{
  "hidden_size": 384,
  "positions": "learned",
  "attn_scale": 0.177,
  "optimizer": "muon_variant",
  "lr_mult_o": 2.0,
  "max_grad_norm": 2.0,
  "schedule": "wsd",
  "max_steps": 12061,
  "dataset": "wikipedia_en"
}
MLP neurons of a small language model. Each row is named by its layer, matrix (up: input weights) and neuron, and shows model dimensions 224-351. Each number is 500 + 40 x the weight over its row's rms, rounded and kept within 0 to 999. Numbers have three digits each.
After each neuron's rows, "fires on" lists the tokens most often at its 100 highest values on Wikipedia text that the model never trained on. A number after a token or word is its count.

L14.up1443:489493542444493443477497504572520522469497535446538535548533446563486508491593525447467506538511463462423456517515514460430495497540492552528506585535567497463445487482511504494444469507512548490497491568554492509532518485460499512516565513497511488515508524543560467448544527533599478451543468514456545530463456513484461552555503520546554503441504554437523499510607520451457467525549
fires on: " |" 72, ";" 13, ")" 7

L4.up256:514463531536473512489497479551459502546502506500532443524565489579443558434553492510471469443475431495481482540606458484453484516478508524540464532536500422554547475484499528503507453398433455530470502458556488544524591568547537438529521481499452504516498512469449571511506429565466502477531508519536498538503555458497503513533447496482482470472460503446497477510517459493470475494512
fires on: " (" 26, ")" 17, " |" 13, " (−" 11, " character" 6, "7" 5

L14.up1286:538494489491504479528595505416474485413505434451523458545488469469511529471535532496509538481516418475510499476497495461463444494562518511477580476492512407456532501516540554478546516461560485460456365474485525499500514468506520491508498503519462532498475524493574566486402509527476481549521441477492516445483508550529485524518564522485458475512515559508474519491565518469496548548512
fires on: " " 47, " to" 6, " not" 6, "–" 6, " U" 6

L14.up1174:523466541528486471487533460538575484549496527500470481504466505513494569511477529462483437506505495512510496523426458494452547464458519540534531515531513485467438498477443491557396472497540534513424460514515473526515526504529546519491504489462499420485534470522475576516472600478542479509548523446530519549493458503478485607511531497428507523552494516427538478449520435499496539486433
fires on: " |" 21, " of" 19, " January" 9, "-" 8, " United" 5, " the" 4

L14.up546:531515480503448470516452553451454547546438526408559463426474548511500554517495560458494477449485457529505520548501473407477506486496550403507528505513533474480533454541549542520545462537507461418525415425502552455489494516560494481540443437428400522495491502527502470408500507518507536502457517501454528453399504524454506500519524498493537471544474530528543500513412507443498485514426
fires on: "." 31, ":" 26, " " 21, "′" 13

L4.up812:473551501515460511411566482510525538466527502486496497504455547544458487426512481589552463572553539488422519520520493511492533497462419540525473463513503437494415446494495532508490474515538481427508510445549527449529477500468457531527458531512527552501457492504496538514520495558510426467493458528465517511449460519543454504527491454439524509554514494494486505481459488447544458492548
fires on: "." 30, "==\n\n" 11, " %" 6, "====\n\n" 5, ".\n\n" 5, "===\n\n" 5

L5.up520:509524535537502487433441567523480479538514502492465535480519538468532438508501410491586523512466482465566455447543517466562477453508534441592491574471435487477468488450430486450504483498529487564510493565527480523531462523445464471504472491515461515527538492419465520560525558571457500462495509509528554548469459452480557548490486482447449585515521506534540573448526462488452485520389
fires on: "." 37, "|" 7, "amp" 4, " Agency" 4, " Votes" 4

L5.up706:528559503479513551497559523516422526529469522547507487549478539472491449519547562573471520447486491509534511474477493486485516496444610581533452460516428549474495477477506503461503487491493592541561585513466541430505476554514555484453448502483448520466463466518499525548516539510559466514534557461521528514508422418543494478478586401499495509445539446490462438445497506478402461518488
fires on: " on" 22, "On" 19, " On" 14, " —" 6, " code" 4

L14.up1007:532510558518491491469407534495489462481428528482492473495482501470512486473561514567488476563466480554539502458483452517469422484458485505475442545467593480451569519538499564466494458501546488494512517527601583522471491449526433445518541428533468517476478514492528427472442530531482501484489548452483483472505529487506474513462535517484512490449458487510518469508518645573458465555446
fires on: " " 29, "," 24, "." 16, ":" 10, "′" 8, "°" 5

L14.up304:524506514554533512479463589477522475471522515514468484481538521496517517538533536505536487509475499553466492464433514430564458517505532480585540540460570594537481380482439553501513437518449539414555507465530513479496537425545479514462464526466431502576476495485574521459513437499466474540534454570482508524479489529487456497500501491465498539576451500491500496534410504494434604534516
fires on: "." 27, " " 25, " ." 15, "200" 5, "–" 5

L3.up414:563565514505512493468450519549478526480478528557515502512492520476454518505461474508561475498450468486507445492524532421477493436541523474454510552489484439504580471496480493540508551433503545424530498513524576488463499522543422519510433456429525490478438529510427515540522525606496506451496554511504519513450507435537492475518526445478505502453455482404451504438495508525449458531484
fires on: " |\n" 55, "." 32, ".\n\n" 4

L4.up927:445470442496509515478483506507455520491581552534472558485497463494514471439508507448426520448506502404497494492514533524470529541362520583526529519575531544545540506526560457532488548480458453484471486453555518468511601506550493503558423443525541452492547564451524530491523492495482500485530509489517589466484450494487437572502458515503504503502435554425514497459570526486522494524547
fires on: " (" 34, " (−" 16, " (#" 12, "^{" 6, " −" 6

L5.up463:499435505537530544551491542473606548467468489544571552567474519489497443496445525457488462482506533485449497546474424472522555479488457534563457502501507506526512516518520395536507556468517519542528436531599465522520473488488445480488527502482525485463522451571505547561469479479555509488483540526508486516539454459521517542472489452540477475539461484477457546464488500392481606477469
fires on: " the" 15, " of" 14, " in" 11, " by" 9, " to" 6, " Like" 5

L14.up1310:483546596611587536496479591443447502468491585500503520515461502540535471507588511484501521489486471490524494494454496471511450564493527470543552535530420482582499455519561554554473481546482524537539427467491463493520483468551537588442444379477504485469495493477456549529509552562526608453510492477500538489590500565488409486491488471427527512517449474498437449474441477516536525555422
fires on: " " 48, " S" 8, " A" 6, "-" 5, " M" 5, " F" 4

L4.up624:485488507559499424519466439484516492517476462503516474535457470554499471533502549505502440472484522510548487478445480590495486524533502488494471508523526452471489544471532523602502496415509495468546515543530560508474518503598474502519477498477469474446512565467437470497502519647505441463498518487499490539446485460572474493463482512484469470446573524495530508561503508513482495521530
fires on: "." 66, "\n" 13, " |\n" 10, ".\n" 6

L14.up1263:550585450498465521547497482485458455527493520498510419543488507444579579515443452520501479541472420473539497475536519477482434483458524593488462511453537497477490508531585553520473485549572527515528500444460420503499559496561490498484508552426462437520473521464545516505484524473446515496479550462516453493490448496526480410464492457504536499448565548494502469479477564556390485573506
fires on: "," 26, " (" 14, " and" 7, " " 7, ":" 6

L5.up12:500539542503541456478555498531552542471426472498519483558506451535436531543552527481455453498480488494437406539482527487496504479550501529461492477475563543445409455459495516584507475564450564496402486508527422479471479461543498557558532495584492532454539516443454537476523470472487462450494580476491523586538535510451465491503486509511496533464455485505531537494472467481487505496552
fires on: "." 35, "\"" 11, "|" 6, " The" 4, "V" 4, ")" 4

L5.up1369:512448525564468474571467478425528485474471509472502524470454466380471495589578646480526507482542481539500501519541541487509522511485555472470490520501546405493521496479484544481522475477519490460520431450519474531506575487434458518507423416576530455473481442473445508557548545479564493462459524508527530482520477543528512383534486485516494441535513472565555547492540479515502492500456
fires on: " such" 25, " like" 13, " until" 10, "|---|---|\n" 6, " |\n" 5, " Apps" 5

L3.up1060:464447506502526472477431525471464492437440484509514541500501482519528469486618446478474416460525596488434447540510466479568491537610520477487402523563444497559530466446508497492514516515465521512606476477545448464472479521474468514522477379524459474509493490478447468464549557482544446462507500429482464518501479459492515486443527491524516442485543536527480528456547490530419460517520
fires on: "ir" 16, " Car" 14, " Bar" 12, " car" 9, " bar" 6, "tar" 5

L3.up717:558496479504480484552518531510367450424517456467448513569477495501446558569569564554517529506493496519408503531432487459484484529554539473486490496512477570535463539508544497488497518571548502487546486512496440453552404521451535514454563487528541474429517465522504510484500515548511407468474515528529525461506582443505454426491472413505548512465576499521485410498525532516458505451437
fires on: " On" 32, "On" 29, " on" 8, " White" 4, "ero" 4, " In" 4

L14.up1330:479474539615491574485567523421368598472562446543493454529483510549449462529527485516516522502510558508458578482389537466554468473508517506485503506485501458457508597500555545544509474501449544464580467448501466494479509521511552474544519532440517522529479444454502501531455562435457494493501509480483496459484521481564427479461490508432400507559426493511466459535498481543503503505483
fires on: " S" 45, "-" 18, " A" 16, " " 5

L14.up1291:560452540495539560498498621482530524535588517472534496481439560547528498508428465493479494587521550415497460457485414518467458511513489513519477540502530525472513488491545510484498485477438458499420507512495482561502537422528545543526478521482444543517462499542504495479572512496542543460460480581486449554406527496473464497575460495517475544571525510451478470471463486577407517540465
fires on: "," 27, " in" 12, ":" 11, " " 10, "th" 9, "." 7

L14.up772:465393469478491482469513544490515429524568502476475484515473510491491490531484555470497541424471469509559527435445543441436488472421502555488509542426518505483609411433545544472535499464505518475527486492497482508512471463455504522520479472472520421542519546486497480492466601501530534494424508552534470472466465480473456461510568505522509549518483508539516550529507522486573424541466
fires on: " " 46, "." 27, " (" 12, " E" 5, " Em" 4

L14.up532:481549487534514451469569466565486398443457567465419467550528535467515543494600451464513552559462562502548475477522466485556434419528402544529457487485555440484404523583524564491454520470463576572572515484504510520527553498479555455506503500413445514498564465495533455484474463547519479495524523460470466476422469497476474504501547550489535510512461517480494531574508570590489481511526
fires on: "," 81, " " 19

L4.up457:491457409536486491464504536508524547426484468496505519552471520484461498508526492540542489516456472488575506554503421475467459564543495525467499561435479483485537444527491542469536543514460468529574504448516476468464551424507541534459486540440491439476519513511552521479539540611499447484550509485484506491453511418534529465500552434426495465477477452477477551475484490458486590508460
fires on: "|" 23, "." 18, " " 10, " North" 9, " starting" 5

L5.up1013:458465510424479485519429508545493493505517475479505508460571522414532452440459505533492437537490480498449534546450478468478511451475527606508465520585440540579512498485414497461546512563491480541480467479465584507553517503501498447494531457568518485508484479494553471571506525537543516423551501485492556418492485570431565504520473455531483503507500477482505546514457472548473470531481
fires on: " |" 30, " =" 12, " |\n" 8

L14.up369:526473475503583496531472550509490470493477501528553506438448462461534434512526440560577488521501481420491491478601535567529354476470468520509549492422523469518571492498499505574508515544451477503501597503486507469452467494479468486553429433506535474414500571552429451482548538491471626468475518548522535512564525478477521500514537449529497520550540479534525550467510451460544480543473
fires on: " \"" 59, " (" 19, "\"" 6, " '" 5

L3.up69:493469507503471544505571481533468500493558513413510537488505494563499446500453445543443480492530485505520439535564551503422498469474479506514467521474560492499456419539495510488578537550545500471542498485471503441495492388483502566490471521537537496541489526521528488525475574487483522475484495532494475492546485469518505520381519522474569483484511554512459457489557482444427465464489
fires on: " no" 31, "ard" 9, " prison" 6, " further" 5

L14.up251:514461446532481482465514545528443543475462529553499468501541556488503502470515521485479588500486488472525498536458472510504450471519497591511593511472495534565520489483536549512540398541486552416565436472593497507549470529528512566541517526470483486480483494465533452485439583527476482498452546547467483532483477438534474444465508440470465466544472513509475492510484553603450449511541
fires on: " V" 62, "." 20, " v" 8, " " 5

L14.up504:504564504494447438553454476471492530438512427480506499528488568501440537428530476496490544470533514481432441420543517540494513475485482512510558502509526514443431487502542510603503565581534413432488513534451508518456443492555530505477507394428478528467481422529518564511436530524459539509531526505447447531517490503525497438462527537543423472481467523484466502538584529485463506509534
fires on: " " 35, "–" 15, "200" 9, " a" 5, "H" 5

L3.up405:485553520509522489558528518522515433485417493496595449521434452542513431533468484556490472479550448457428548459573449450544496536588470506447441470528491405523505463473491505473495533474445544580530506438527526458431550540412476557553501477487422569542581513496490457494505481531433461469469506532461460585478527425476486506440558402448507495521542492501530450459463488475513537502527
fires on: "ir" 35, " general" 12, " main" 6

L14.up186:479485487527465424521475553500530431433482477578543468502497493524590517524493481481534474497433531470491471470583530481437506491451516464510597514479482507489442437486509517504491538500517543443455500490516519507511451511520509514543499491483484471547502544465503528554459523586506540448528495549541461553518527410487541490448489497469428491475511531503527499496475515516510539467450
fires on: "," 40, " " 20, "." 11, " of" 5, "'" 4

L14.up335:510489538577532486505564440483546487514447555500558463446495485444552466510519468503526537493478433452580421423507454446462428466513552577531444501486521501475522465545541515478427509493524475570500487574496528457414568482523475454462469411514549496540489487477463526447557533488470522500422520509544480536483475549501461429432540534543504568498537480571496583556471443542557473467539
fires on: " " 53, " \"" 20, "–" 5, " (" 4

L3.up1422:478471515466471440474508538593483545503428552479417546503427529502492555425566520423541481505486507469495522542517511510491495488480470502548549510579511470512500479507458539560488519508453481483481508480481491570591574593512446486541487440549499531519481506483433513478440513568503523423463495542434453483426491439530454487526471456447498562452516529536480494489478514472535437490469
fires on: " |\n" 24, " " 15, ")" 11, " (" 10, ";" 8, " (−" 7

L5.up799:496515473416526398495500556493458584429506534533517524571477443525496476453546491532540542530475483554542475534496551491545478531465516511491563537579502529555517445486423486436462526503529457403432495496549500482552465480460457532515483525465466520474504537438487530460490531510493492447488519505483540493475476565501519573500481457549478580539508507519457479451537511530465548492517
fires on: " |" 66, "." 20

L14.up904:557550502477466508507521560490445470487539447466533500478491527421608516490553492479499525541513543563483432491513478528507468490488438479453463440434520512551534466436519482519428476441572452464411499570503443449505503499520505487488564520546471450504494509477520486515499473503439474465538565463459441505464531443512447540506481463476528565462536524488527520532487554528512499513506
fires on: " " 56, "°" 21, "′" 6, "," 4, "." 4

L4.up1168:472500547500511451544466504526483495498537517510563443515467549501518455491526534529575520506434509543578549485489509459433531471549532466498494498586484486565503434473453521421513481516547452444529488526557540444500493440475469506472550545536461571479503478476477511602494445522550476454522505501500570501420517544501524514467476445549569471519534430482457490452521494512479494544453
fires on: " |" 50, ")" 8, "-p" 5

L14.up96:543490517477530537459522480545605462467504496526546487446530502503512549490459451519512569503548512520511493446528551531445469485455466537537446443485488484479545498525498553507473519481548482556467527516500512510515490470470469584562461466601472494492489544467522500556447537512503475550472478534565470434476482484519453495469492499433518502415592514542520486519439466519516492539524
fires on: " |\n" 44, "\n" 17, " (" 16, " \"" 8, "\n\n" 6, "===\n\n" 4